Part of a small language model's weights.
Size: width 256, MLP 1024 squared ReLU, 23.9M parameters.
MLP neurons of a small language model. Each row is named by its layer, matrix (up: input weights; down: output weights) and neuron, and shows model dimensions 16-207. Each number is 128 + 24 x the weight over its row's rms, rounded and kept within 0 to 255. Numbers have three digits each.
After each neuron's rows, "fires on" lists the tokens most often at its 100 highest values on Wikipedia text that the model never trained on; "fires after" lists the tokens most often just before its 100 highest values on Wikipedia text that the model never trained on.

L4.up929:091094073143106168110126142116137162156126084114139101105131171148127086103115159128116127102139148124119161135144130160132135133105126138118100209156164127115159134102165129134145144126134128133094168118130142110138115135099137084120125123107094132120158105131128135107116145098127153146126130105131067139090122133139131096087108145112149156110142102160142107114145103143082110142170137152151140130111127108109103136131165144170092139132146134119189124150191121127123157160135127143141137145114112159122132064170139161204154095120126145089112156118106104117141125134162135121
L4.down929:133128121140112144176141115145115091108110192142117134085126103097143152159098123145113125150162135163159136171171148120122157061125150163108137131159142114122131131140136152174130141107108113111120094126124105144113120116116090130110128113188111135128110177159119097130121125122149141129125131150124133093163114165117166127135167149111101165125119137113130107103111091101128136092171123076130129143095129140122107129111130123098112179113099117126097152122089102144132139145091150133101123127108143135131174174135159128108130148092164136135158151159128123176135100079129085143
fires on: "-"
fires after: "|", "-", "de", "year", "in"

L8.up823:079116096156124107201123149145163096140138114174121165151115130115134086087139101121113155106151138109099117117135133131144120140122120123095099101137141115162158127112132078127129094091132104183108168144137142140177130134123142121094122106116150088131109127153143134129132140146104126108125130130151139122157092153119122131134135097125092129092161116108133164092147065144086111139165110071130123164123113140132151107140103149122144117140090128093121141141117111126138179091083157144138127140165156122146106106150158143130087132118110147094120139140087110121113148149163088132
L8.down823:126118140136118128133138119122132128150112116096111092085162127150134160145138136131154094162109126134140198122133131129126116107139153087156101171106124151088107137134134110084129142120159159150136122128159126128133128106158146128149113111113107124095127089126124147110071154107160180118123103125120112128092134131097173105120120151140110130146133168164092114128131170138113138130122109197132091074117150155138113128143149092123100166114140187134158124128113102110120146121180128110152136140148066139105115139129091093126150112128206149093153120140108099173150139157129130096
fires on: " a", " with", " all", " an", " who", " of"
fires after: ","

L4.up935:149130119140148118115133145152136068150075152175096091143130181101161156154113081106116142158129197170128124178157156118133120126106102110140110150113142100122098098145126131161105115155115095133106121132120123100163158095108117141130120111091089121116139107122114111133080140141108142096087155116140160122126069173128087093124125132115126146152117157156158163122130139106149135156164141164150147106106116122096155080135132091126129144137133088144133137134143089110162127097129109125094081129108114113132110075161106109146139132130075106140111113105138142094131151134108143134
L4.down935:112138135159128121123101162101096086156157102114156110130180114108119157169127175141135133179137111214124143127102156162113163179119134114095126137132127133112121100124142151128106148166148160126124099094091168166102146153083131097114101108082147134183132176154104114114157107147109119124188145147123108124115152114131127098144133140158108118139109098147121092129105164124165156104125145119139123136136149129154088111120096156153164101094124127119101129133116146143088113175171108130141158146110168081148124166128153101139180133146123115110131127099124128131127148128113090171
fires on: "2", "0", "3", "ore"
fires after: " (", "{", "+", "–"

L4.up517:136125097109098164138120121072099125135124105156131148119155120155113128146108129133127110069161121156137137159152137132141166148126137187173131156125122123080136110152123123127097103181158106139075169120140119126107126140122131093139158144143121136108141107127121138108152149162087104137113135142111108151130137108193115136126150133113210118141133093136109123139161133086093120130194147156135138107142171101162093156126107122156136141110141121121126119136143111149142088140122110160118124127131096123174125113147160137143104120164111127093175135163180117144134122151147135117
L4.down517:124114141111145106149135126173175124117107114088135119136175130129136117088125137133153134166107133121112136126100126067146092097146158118090137151139091104133130140093135139132134138139124129152162106133112143152161219101125117128104154169113125121098141128136096145125112119141156140125138119140153162119143098140124095160142104128093075155154120173109154098146090118173112115137088106116149120118152106114155176126124137161108118155124092133078128102116114160105122124156099141090122112129063134149102135138094163102122100104094133154157081116059130137138116122095149108101
fires on: " =", "\n\n"
fires after: "=", " History", " life", "y"

L15.up332:150098093140154174116100143140166142128074135113113140110165125127069104081142083162140192139131096156124142135188115157143131151124135108116126124118146127128123144097136094172136102136131147130130162131061121162125098098132148139115136128134149110073131105128144137105078134142144156133085141109170116173154180119142134180115152139104107126101141114122117141146108070139105131126115120117138111104138129113100119110160140131143110147137139142117172142124095130158117171133124111129199161134153099119161069124149110160171118164170147075120125098133103108119151124164160122123
L15.down332:098147136102152169109139120142108139147115136126153091097163138122125156121111143133145114089128116150106113110092158123120085097117105131131104134117127093156124129116081149156113125115133140140143105132191149183123149156102135177116114104079134136115132171081126138102173132134131098110147150131113126141105099192101162127134123095068187121114126138154145106132163152146146082152126127132149120112120181112140139152128157112161096091133127116156134151177102126122124104103172156131128128103153092120129171152130112111129156105103123171140163123156121145156127138100162113153
fires on: " a", "a"
fires after: ",", " is", " in", " ("

L11.up106:148086142154149164142071131089115130148128086110124155155127162170085140137112141102138139141116127125143137119145108115133107157107166175106136124104100086142136100085134084119113171109186096167075121132116145124100111087090144074135149086098110169108101114170096113100114127111124073136130146100102116124142131124120130136137101120102121137101118167141104096114140129141133122126111096111132114166157144137139117108112162133155096125113131131112135116130117134130122122109136127132153133113122135136089089115168166086164107109153133134152101140104132115112123123119108097138
L11.down106:118158055112106078152165148120107133169131125143134133132131137139095133126144135141128157131156141186121122112109142163163090141178140145118102135143121140182133148122136119113177104159133110081141144109115117125125150101142101144150157119163201142144122150184136108138142151112141117141087155144136135100136133101124124123125113117145119117169138121093136130130124110131129092110097102155143084110153142091134099128131137130124116116132185115113141145130140118097149118103077183088141102112146180127109131080093119171117087163109117154099150129150104152113131102114130144121
fires on: "=", " States"
fires after: ",", " =", "=", " United"

L8.up571:130109114115165156184083097141135118158099098144131143091139140174143168101141090134127084137168121122126123127086152095149102141114181143117120094139156141171142112105118119112117079162122141158128101130104139136154136086135140142097101138076101138102185160145117110126145127149174162124125134090121130159134088133159123135150102105152111124140093139105145105130131125095125130149128097116149145195158154121132149147109132050135120122113157116095136090145130127122129141133152146138139104126153121118123108102102110152139108173132141079126075120126091070130119143110155122123
L8.down571:143166100139083108126111139113141134120111111135147138145209113137152142108148131117094138124155073162125105141122144131095152163134091112145170209151128091050101141154115180087154106131158157119108134121139147136109154135120129127119113120117146101152169150130111139120109181131114150122148150089143119168133114158147151113136128140137151113157109121101105138138136130141072038096154145116109097116152134139144148154116131174100136132103135127142150173109120154123107132144136139140128139129136126107139148100141119135161177109167130166140124150162121107116124106139139105125
fires on: "\n\n", "\n"
fires after: ".", "="

L6.up668:117107112142126182096134106171082136158097116153144115121124122144131163120137077114110119131105124158078119114140150160123146157125075140118161155128136153100114118129119088150146101135125111148085160121089127153111127109110115113144135113098128103115133156126127141140140171156102169144130123118104097072146070116100131125112106066121136084105133105096137176140104140094115114133115109152155146108099110149161133115155106110109119139127099157098108136109127096108090163109120166179183174113167156090105113085133115132124128119142151117126135090114112098108131165166133128164
L6.down668:134130131138105108141128101126122108129131134119098118096124155105108143111100136074145105120146077142180121154119156184130109108107111142107124134105095173137094133137105119131140103123151158141131079133120162104174197125147179095092131120129101129147118111145154165114114122114119139135127169128066119144093120121135130126132080159170086138103140193113065086143114097133092156110147140160130089152096133107110095161092134122134103116118142105121117132129129159150141138120187135124125133107121099163123168124125127142094138150168130134069094138113121090085128142133130116139
fires on: " a", " an", "a", "\n", "\n\n", "od"
fires after: ",", " Z", "C", " (", " ="

L15.up624:129130099150119115179137092115130128089127088072084122081127156117104130126120093150171163154102131109131155135146112123170125161102213134175137138097107157138131088114129134090091134130122150107098112128143090135077146072116153133145119130115135135155107134139129141153107145150140114102120106148122111116139137129141084150186153126097118113105058163122148105135143109139157160078110110148110123150122090100130132072133156093120126126129117124143182116133133095114108121106095140149163069108128173158143089133086121141126120125161097130125140119109129119102122091122128097122
L15.down624:107114102184155137124178148110126108123133127111118145123086131126137110117131137128150140164097132141142101102119126118158098143150140120146051111172112136092132107084115076126126127141091149089184160083148128154102145102122101139104115125147143097136129139134109146129129162136093120090154146100151165118147145070164100113124115123110121138145134126142130113123105125137108094077103158136083070160122153087164117118125162152145099121126170133145171130121101101115141141107160105120145138162132139148164104116132150105138120150196125141113129084136107119177175143153079083160
fires on: "=", " may"
fires after: "=", " ="

L11.up715:159108114108134102151114130122160114122164140179168121111162116129129136080093140168107121190163115125168156114101078088128068124106124130179126172106186137131129126119132121122135086147116143185121115110070135154123137132128164095125131102121113121130120121124102117097162162127142136149154146139118137115115110095127128134122133115148121133107126151124083129099109159153136157137112113141144105117143159158133155129081125122130091137132110100124104143125129147109139146077118146144142128102130143139114145070134116103174130139121106140120118115090082167126125125145180151123
L11.down715:124144111126122131106069150094117162123094121147084115174147145134089101116127118152117129116143140110128093118116127136160146146145106127106124087134083140084125106110122162155145134106153123124117094095154134159140203156098147135129116124149147117067082143092117143174104079140153144123125100181126117124099151148124134090155091143136151131186117123146135129164143135119109202143125164131108145119107116127135136158154138129056091142126133152143151126149100153120143092156160135091111146120105100151105134128106070138092125145102167142168143148129118139145119152122132104140
fires on: "s", "'"
fires after: "'", " I"

L4.up286:155138132137142116131137086103143138157147145129114158118100137127184153137127131148138128168095109069130130109132094108112145104145138129187160122105110127109119179131160089112147107167128122186086162113132124101138135114114156133106116143159112114093146103138089138082177150117145150134143159113130115132157071119137127130072117097125115115103107109129092160107122131139107160146144101135124128143151158110117102123109079118102107135093167166131098141090138121154165164114126100142144125131096139093031137108116086095143131125121114094148114126114142098155133141138110142183
L4.down286:099117108141143127125130129151130121109112140145115127138158130125129162089157122125086130086166156169110118143125177120132116166114191144117121142101101116146111059130137139127084128102105132079171088128127116179130128140103108125143126107084153112166107164118176101131080135146138149145108102140089142110116162107113115084144145141151168135152120132123140108095130142113141156114131140129105177117121140147148165179158155114158136098146127073132119174147159122108128137145101161099145132162118110129168126119105149139102109127148144121086144165115077103133127126070121154106
fires on: "s", " public"
fires after: "'"

L6.up535:121133104129149144113104085133101166163128102147145132163139159167119174130120107191118114107125122098101121167168117137114088135140184166109104135131132121107141118130135141133106102122175140164087146139102076163068126106160119130132106155103120142134128088143078156123132154131200100146109148126123096141130151105150115128124115149137130119133086138117110115119127124134126126144159116114157130104139170060149135145128114079151101161096116129148149128133131152123138149176124151105138112109152104135083107070129095118150138109174106117113095132134121062127122124113134100126
L6.down535:157159149133133139127118136101136151140085128129119121130193129139177176156109128153146127148115102129119121142167191138134104145133139122100120118128127152105141154138126168128134119099158124159128130126120132137081158152127127182143113149097138113117144113110124142129115125122129137124113149093129077162127112149150139160133134114139139138094089157113126120143127123149112017134153143127134127134177128115152167161116164143125125143115092142131178140108147122095114140142096124143109113109128122130116147119090123132142150103143139124168088143137139089131077139100147129127
fires on: "=", "\n\n"
fires after: "\n\n", "."

L6.up976:071138091135156137187117130101107149136141109129104132110119135138103149124105147112142145126125129131113162133124119136157132146141095132127105150130146121117194110113171096099145121119088125107105134159084140113131139116085177118095159113147120164155118133151160135091124173104166142153144131111070096140127117168139133157110115151123128116123116063120092107151128102137109098112104134115160121138095149175130081107148117104121138164145103134134120106131208073116101118153107096139126123141129104173131106112199107154126134117112160148063112148135113115113140142131135073159
L6.down976:155108127182103111147107142096137082093140129133111126100099134125117143141102106140125142126149143129128169107158151131116145096111154092149111143184138136107088149165179156139143133085138128133140131091117138157087116088098080152146157105136132181175138148164130137138161137117130160165140116114101117114172157135133140149119147151111132132127143124113145109115096130082144126096137137062115152147099133146143069106104058094121108162118130155092130141098108150121151141146141160120132183137102111114118176150125135103111085142104113116167111161093101143153119136077140126137
fires on: "-"
fires after: "-", "de", "3"

L11.up87:117153071098193132130126125121135109079154119116144095158132150089101125106161149115137163120126130135128128148129087126138147131154081137105139118147111110132125125128133085105143146147105130099096124103140132114105095124127129132097118121162089104064111121121139141102137167156144125149121159147129104064104143155112107112088147130141150090163105114097097144115169126103129175127127135131121127135151154115165139138138122130170134210085142130155127128112169089130117149104105141138164111078121143136102128101144148123130118171110086108137166104112126124095103102111107090104
L11.down87:103118116118087108158126136132121086139141125120096172117144139113147161112163156083106088168096135125109078119120127141104139129103140137147128113093149149099134105118124152126145070153119149107152125145114182132131111099127115169126135168121165144120122100160125078162190106100115102160123151106135122151112158134148126105098144125137158108168118138157168126108126089125129095094141144127109104167118133156123128113118156113099133144130143113074112116110095118118138116177125148157106143160177141143159112148098169088143181149117145154103120127142130090106130139116187135160
fires on: "O", "H", "P", "A", "G"
fires after: " G", " T", " S", " M", " P", " U"

L8.up939:116143069149122118133085113146160110137130096137126119154147101093115120104144141120105145100118160137094109112155129126146112104143153123128102126076118096124122132103096143128147141146124109098110171155060110145143136131145100140141109126115158106109167132138147163076140152159179167110145182132160146102161147101107149120137161168130123155151075154151059150116139130134086113107162138120136121128142165127145128135137094130123137124138100115136157139121137128140107121159108126148132111094177122115126094110152106113111139124122126094109128109095133139086135130164180137154
L8.down939:121169124104111143137171119100112177107147161151091178112135129161149101175100124153124123112174125128103163143148137128115140118101141132147114108136152133147143137145118141115104142147129113120144147137116129139122117109129102114143123141132125160121099110140116135143133116142111101152145120150150111155172105123104091164137096160121143109132175122107128103104094138124151107143151081166116190125146125165108129158132200158154143096166144145112141134074126118182155190138130120082112131140124101117084141159115142109123106082129085112154089156196133118140131130098131122098
fires on: " and", ";", ":"
fires after: ","

L11.up65:106130105128110119150140121131138127152148145127109124101131138132140156112133097142139161143145142171119126187134116132131099109144095106140107133099122137136165138142121100118161092114126159111116122156137139173161129123166162152136161108133144152100129097122126164113123146165115148106084136158137132135121127115131128120160150111157138124115159108089106169153121126078122138141102127121163150101106099150142134131142163069141108132129145175110095143101145130116146177079108158172185145136159165082128123067192145153152116189153150093056120112112115119127105166182152096167
L11.down65:108085137105159134094133113111109132123135141116165109111171124135094170106139150116146125138066087137123171092142128116107106150093109095117130143095161132149131182121164110138123114117109134155125089162185121163112108145166148107134116169147116113126118119119129146113096177074123131098173118122134119162116122145158163139153109120117141129163148141123131137124134119155126111119144152113132100104169126114118134161147121125112102118116132129151149152114101141113115054117114138130159138106108115123090156154128071131092124148099110081138092166134117093098093152123130154061
fires on: " a", " the", "18", " an", "17", "s"
fires after: ",", " (", "'"

L8.up829:132111099084191149145123166134146141126118123170084095129123092119113111138128146178110135139131144118058145144129116144136158133114157149128159190154154115113165105136138137161159154137127089104114127125133109132109117104126149107119116136095144156092147111128175104171096165154137152112091125098109080122139150171139130130136127132086117097137097071116113111137162116153128098112135183167145110142106123079155150091115122154122124126129120098108108114111156101128063126161082174133126126119142137135131110088113133164128103137150130129127128155137097108156127121153174105120
L8.down829:108124115091105139127139117178179161124135103106111118165147150127164115117158112107105132147140137100157137140177112130170108133097176212152133119153117138107148117149116138084113111127048116160133162108082136117108102074135118129133161108140129101110113147102126104119096088110119105126142146144147123119107093126167125130148111117132090135139119175076121119139124108119155101139134124113160105183125138149125138136127124110108130145099118120157160154142119153185134174128124121133119131091140137127132114126145141095162152100101123114109122105133149161122087111122138117125
fires on: "|", "-"
fires after: "-"

L8.up86:091141135141133086122148149175133105093145146181156114119167127118113082117131113168118145128164143121064138147160141158162116139144139152129132159137138143107145088113159089118163157129112090092109083118142112180092122130162112115097171136118115170128117113118132160140154146125110153147117113107123106109178159142146081120118157144102118157151133115139119106092157138136116132144106104152166146117115113107128156122138146148118125156110169119116138132131184140155107116149132141136145136156103114138150109104121165113133148164151136167080097121153116130140134097157191110154
L8.down86:115111114166154124125145129140128109133129073143113125178141115144146144115164141109151096178114138134137095122141065130138117090086133174147136117116093125132129121133139152118078118137139137155127101128124142116088118100083152138137135098106169105121103088147137139116098113100144136096112121120143156088092132123164134147122110144113116122127106155152109174131117096114126122149149158121153095177142140108135071174082164159116123145136136097108123165127138128148074142165137108145117107140112096145165119141105131100133148144107107115135145123112134132133106122112151152117
fires on: "-"
fires after: "|", "-"

L8.up361:120077101131100149130143142113133120134127133198120138114149107142125143136131090111101145128119131146126102164096124129134127175149119129139124170130168185108098067109121103124118120153128068147080127095116142157091134131127117143145135159137123106145104114144121138126156126150150103099129110113094152103122118106128099164110108115141138043165109101133098108172116148128098120128100115148146159101130104128140145151144133146160113116128137145145115096101112074084088177130123135124137139087134138144132134151115117100133137111154140107136133097101122156118122119120149155137
L8.down361:171134120150149117128091122159143098144109116115067124141118143117105147133119142089134092134122147107094126145065117128107091118126126162134136159120126121127136127141086117096118072109136164113110088147112148128135185101150113155133163120107144096191112150163095179136158136136120131149100125137121148166147131143143102140134108144147083120107118154139101136120101095172107166127128086148138144123124091097150139117094126163113124110108098170080130116149109128126167151081131151114151048152099128111145137160105127140138170121085145108119101145137145104123141170166158143168
fires on: "\n", "\n\n", "=", " Group"
fires after: "=", "'"

L6.up550:132094126129172113131131150136095080091128122152107117091149156138106113102193098115159130135155109106081146107123137110134096093130134080127080134110170118130136108123130121121095090129099133157062119097107133152124115141149124117115143130130117124141115143151152154096112124118130118148120154107157150119150149145119117137138097118138151117103101182150101140134118148117104126127120119144169104131131135118153120102119090100145134140066129114114154099103148111155106128076132152176127139158129158144128091092182108108114097136148163102132139131112144131080107161123095125119
L6.down550:151154123134126132147090099144120146145094169163133122106174119116129102144121092119132112139137151121132098132123128091129133125081147146135154116120114120118117150123113163147128103136135181139140107114149171094140086134134136070111139131163113120138084170111109119127110143102117127138101127090140155119136169099085164127138125137144130107147161108111141089128132102160109080119104118194124110116147122151151144110131119187128084112093124172118117147111123126156151168103163102142134138158169131161145151144116182127126134164106078154140107153111144143147152149108078116108
fires on: "\n", " |", "In"
fires after: " |", "|", "\n\n", ")", "\n"

L6.up599:148121137138123120129130127176115072141079100126174089087102162178110148091132109123102116166136151109142082120154097127140158091129151139121112161118140120128138141150161066162087141131132144168118138113141120144102144072097134115149163079118125107128160138150140116133115130138106102152130168149176124143138153152129107140142077128162077128091146136094128135162109116118109139136127132163149138126135156120123117144143128131117128141171144109154133124108109150061143103106095142173126121146143115106121122080125084120112137173131113113123141112118149152099150170125139141135
L6.down599:153127119112126154159152179123124097122113114140090126159127137121115176195124113172102172138161119100094146134136105124146119093122100153145119109113161090123132106130130133177169130152125116121156157101156116148147131153127103096161120123160124069126112109167123165117127169130154106158161172131097100144156137148131115157115125122137143105146119153111131145114130124124140112124104134138093054120103169138184160105143121103136137107112093116130119075141133113137106148112100132098132141165163108154103129127113128114120134112110086127117134087122105139119153120096126136114
fires on: "=", " |", " =", "%"
fires after: "\n\n", ")", " ±", ";"

L8.up183:129082088152173150142130118149120110134117126145125094142185187129126114124148141116101121152115123132125115171164142169119083138097150141138104171120111131110168115098153087147100122138139120107146161108105101132141113133080153071111135089131175116119136133132157155098126131146117104171081137160166097118128171082153126101124107123122145142116153085106116154135140173095118141148148126087132145134118137147165133127085134128133108110105130117100120163112112145151153103153115143169128123147106102128135110120135175140160143138146099102095128135150151098160118125119122096101
L8.down183:105119113115126105146105163100101125184118182139137134127157116123169123113106115112176145146125111119087159139134163150140160136122093173103120140120140130160125117103122108133155153087115117177098108110126086129140112152133158140121121078087099096106122118142131136131111074140175131147145106116116194116131108135079139146161102110133132134093097150201075095098124126097147115123123155139140154114116094137104112122139101099135131118110111158122139155129143118132138121140175145128163151073132136122172115113118090120143113144123137127124122118117135101119125129148136128104
fires on: " United", " U", "U", "A"
fires after: " the", " (", ",", " a", " of"

L6.up119:144097128119111095150123141130112081137112130157146141125151161094149075141124130103135112140178119109125116107066133101128143117106133129177124168141081144083116126117112123158123115165135104136125089112073146135083131111163128129156104166135106132107135122143143158166110109178126097093118126151116124139123125105144092147107108115158166078150096110170091162124091110138131109111120131155157130113140116136144124132148069136141112143125141128087104132146130140120063155079121124175113121115126110124144147130105094108109122106199152131140146107131155146127130143126112090144
L6.down119:118159144126157139094133115080136141122126089122095140149154132098139114099118113142144147091162145106124077130107153111116135098179122118090129151128095090091149111163119121124110130125174145144096167113113134082114163104201110160180149147150122126162094103122092089107125132139120145140082122117143136103168100166110091132132099103137116133112153113122140101165095094176141092139155126163117135100111118142139125120135117111105124149151118112138137194133089146116105153111106100110119115128149115141097135127165118134137138108103113115111107164121115104083136077135144122085
fires on: "\n\n", "\n"
fires after: "=", " |", "."

L4.up255:143135117170150176141147106160057140124096179141145123146150112161184090152121102138122105158136142112121098125144159152156086120111118117146096150114138135136116065122161083146149156143094133132104125141142136133108109109093128160127155147135092153139167104127148139177105147146134157174127187168165114106114123106170113145120114127141143160166115124125119105091161133110105137146118140127145097121169128087133111095103147124100121131150139083113115110096137136116161125132113124127131095120110136127140112124135125151140108160132109119108150128129110085125124140096142109097
L4.down255:099120148140114136107119168155064107140157137121135104173127129091139146121100087101124101192066143095125198125133135116124155104134139110122142159174149149148167168088153144143139142156119135117108132109115141138157093139091110149162134084130129114130144133170161122098147102152141117119149131114096140105108147164148148123113141166128093138109102108119107136106094096165149086132150132166080176107092118120119115093127115147122118074129112159113129145095131099127140102151148129149110084113132170096125103130140157104129188126153124113129129116132156136132131080162094140120
fires on: "0", "-", "t", " sc", "Sc", "erc"
fires after: "-", "|", " hyp", "+", " ("

L4.up454:124128076132140088151096084108148127152117074142130143119158146151181129141123098100125135104165155142102132121129122106140066151120161121132102163121182104112138122128132145121131102174164128121103111077130109094150127135107127112058096137141122090152151090123083124148106124093158058118104133132111114139175123109135096144143152154153095100160141155114141125132126197083118121142120117074188101160114152098127118129119123097137155150137130063118145115091122134106150135127129132132159176096149113117133114118119125154145104180143089118118092080095150110136124114135141130090
L4.down454:118111157099161153146153109117132108121143143138117154157183137117149153102123113183095119132116132131132140125131140114145133162150096146120195089130100140070169144160093141146137080121122142150110132146157135146094157128157098157115126129112160133093122138129105148124112141123103155126128183087106124166109093156143102128112166100142146110133089151093131075139099131127125065105138120130108186090135115088166151167159165116116115098139157110106133149103078102131126126142102121095169138141124146164121101127110127109122119121139135123145095116108127085135077159095112143126
fires on: "\n\n"
fires after: "."

L15.up853:115128132138152120149146135107152121152152121088133150102159157144110120124103140136083156125129132130164137123074114123138148152126156101147155140098101092127141083079095087104093125109166109118120129160121124126078135147140145144108089096113106148089141116121122148118094109152185127158130102162169135130123128141143170159083112102146136110143094110102098129109125097114140137077151145077140153136133130126115137116112153095144144138139168147146146099124141116117090155093138076150112135103141155167094085135158128102115130110144154169137108120143155085094134147094124127111
L15.down853:117110101090142117105114133148096130162125116130113156154138143134149091127137121089136118094117171124107144137117140078145116123119100152120103136114153101125161105125112110112128183140090163105117140112111105115107157111121107136132094086116149119136128097125156123104128127080132124150128108126102117139115125105127155124106143154156085151113147102136166106094126083135113082165072113147098099146169186089118137160106121113187117146135096148149164135141135153145106122124169153102131091106125099115142152107138134164131122166115112066112133109136111117118137115139146115122
fires on: "=", " the"
fires after: "=", " ="

L22.up1013:129119117166129103168113110141160094141079115130147113107135128122123106119103157135084159132182144114087173133138106121123107120120131109155077171085108162155158136125118113188155133091117134103083079086105100149149140133140107137133122147124156118078105147168182089096145149131154118131138123148169091133081125144137091166133122136108149156134154107110081163112134152126170107081120153167174098125104160085144122139084132114121114116147121115126168127094145141105134129117119154138118151119101127113125059141128114105182146140130170163124126136132126135129174120125121148138
L22.down1013:096166084130118087156117139176127114147137106160102166145090091080134128130118124114152164090145127125152155132171124145114113103142122155131106143127117129070134172139118125145158115144110100113151112092154146145159140112085123100119123122156117118112093128135146122099168128136155093149163101078108113128151168119125137114118108121141095143132130133077135098125161101095097165103093114150130130127139135125106163116108154142108133117072105107152112110104152101138122149139152083197121142170150143140130106106116185126123110132095132119143134106132113148141154107095127097081
fires on: " |", " Miss"
fires after: " |", ")", " 34"

L6.up693:117129147171121140110094106126139127119141120105121131107188168122188126165085133119124153108132136160114124102085114080122097174107156134097149130102148119153123144128084129133135139116122112137124131093156116115110113118168164086071153116081089133098095132115143136126118176158138130085146102109088106163110114156125086154122128140127096112112140140143117122116124125130116129106113119108119137147147121133101124112144124136163107154050143139130171084110170141109121171143111130167100094106177106091132094129142166130151148123160096152098133143140113106112149151128097133130
L6.down693:150165122111142072159154166110123137122144135091128126116160130130132143130152140144128135129101141128168154138093083157128140112143121124131121137145123129119096117131130129104137150120130120084135136129110106121141093136112116133128088136129119141120174123144101124143142132126124146092146175112158145095135135125163124097112119164137147167136183129042138154157100153108127185140128150124149114120119121143150170087110109142109109146162115097107114156123116139117109080113163129138158165143138148177139125134088095148114102140101181133146129095133093142106174091127148135108
fires on: "=", "°", ",", "|", ")"
fires after: "\n\n", "=", " 5", " =", " 116"

L8.up312:090093090128134108175123099147147129120163141165102120125122130163127099123107110150057159099096138130081110083139099145124122126141123140115097100109142098114125163112099097116122149129134142082110106134079135129169067108125166122094121109077148098139106120147147132138135140149197154098119156153155120128193132154144081137141168103156113145107087132138112160124152171140106108143138125075137127135159107133159101101144093108145162145129139113122134124084132143117146161123093122143171173108150131125113105100143119093139172122119121117112107123144116133132170135153146112117
L8.down312:149151109083147139149147112106098172103119150100107140192201114132115136119127152111112093112149160116146123098121151110102117134116115129085153147115107123142123093120127127108154109109112098164097161138115144090101155146137105142105120172123113119132135123115109101141091150124119091194146126126165119161175113135165109122122104181144117163138147124109133109072104158094164192140137080156125107113134106123132168154165153111099173138141136169142101102131106114159117146146150113139162104145136124139086137156109149160101123137145116093120092128097104134099120114152103111093
fires on: " but", " and", " so", " as", " with", " although"
fires after: ","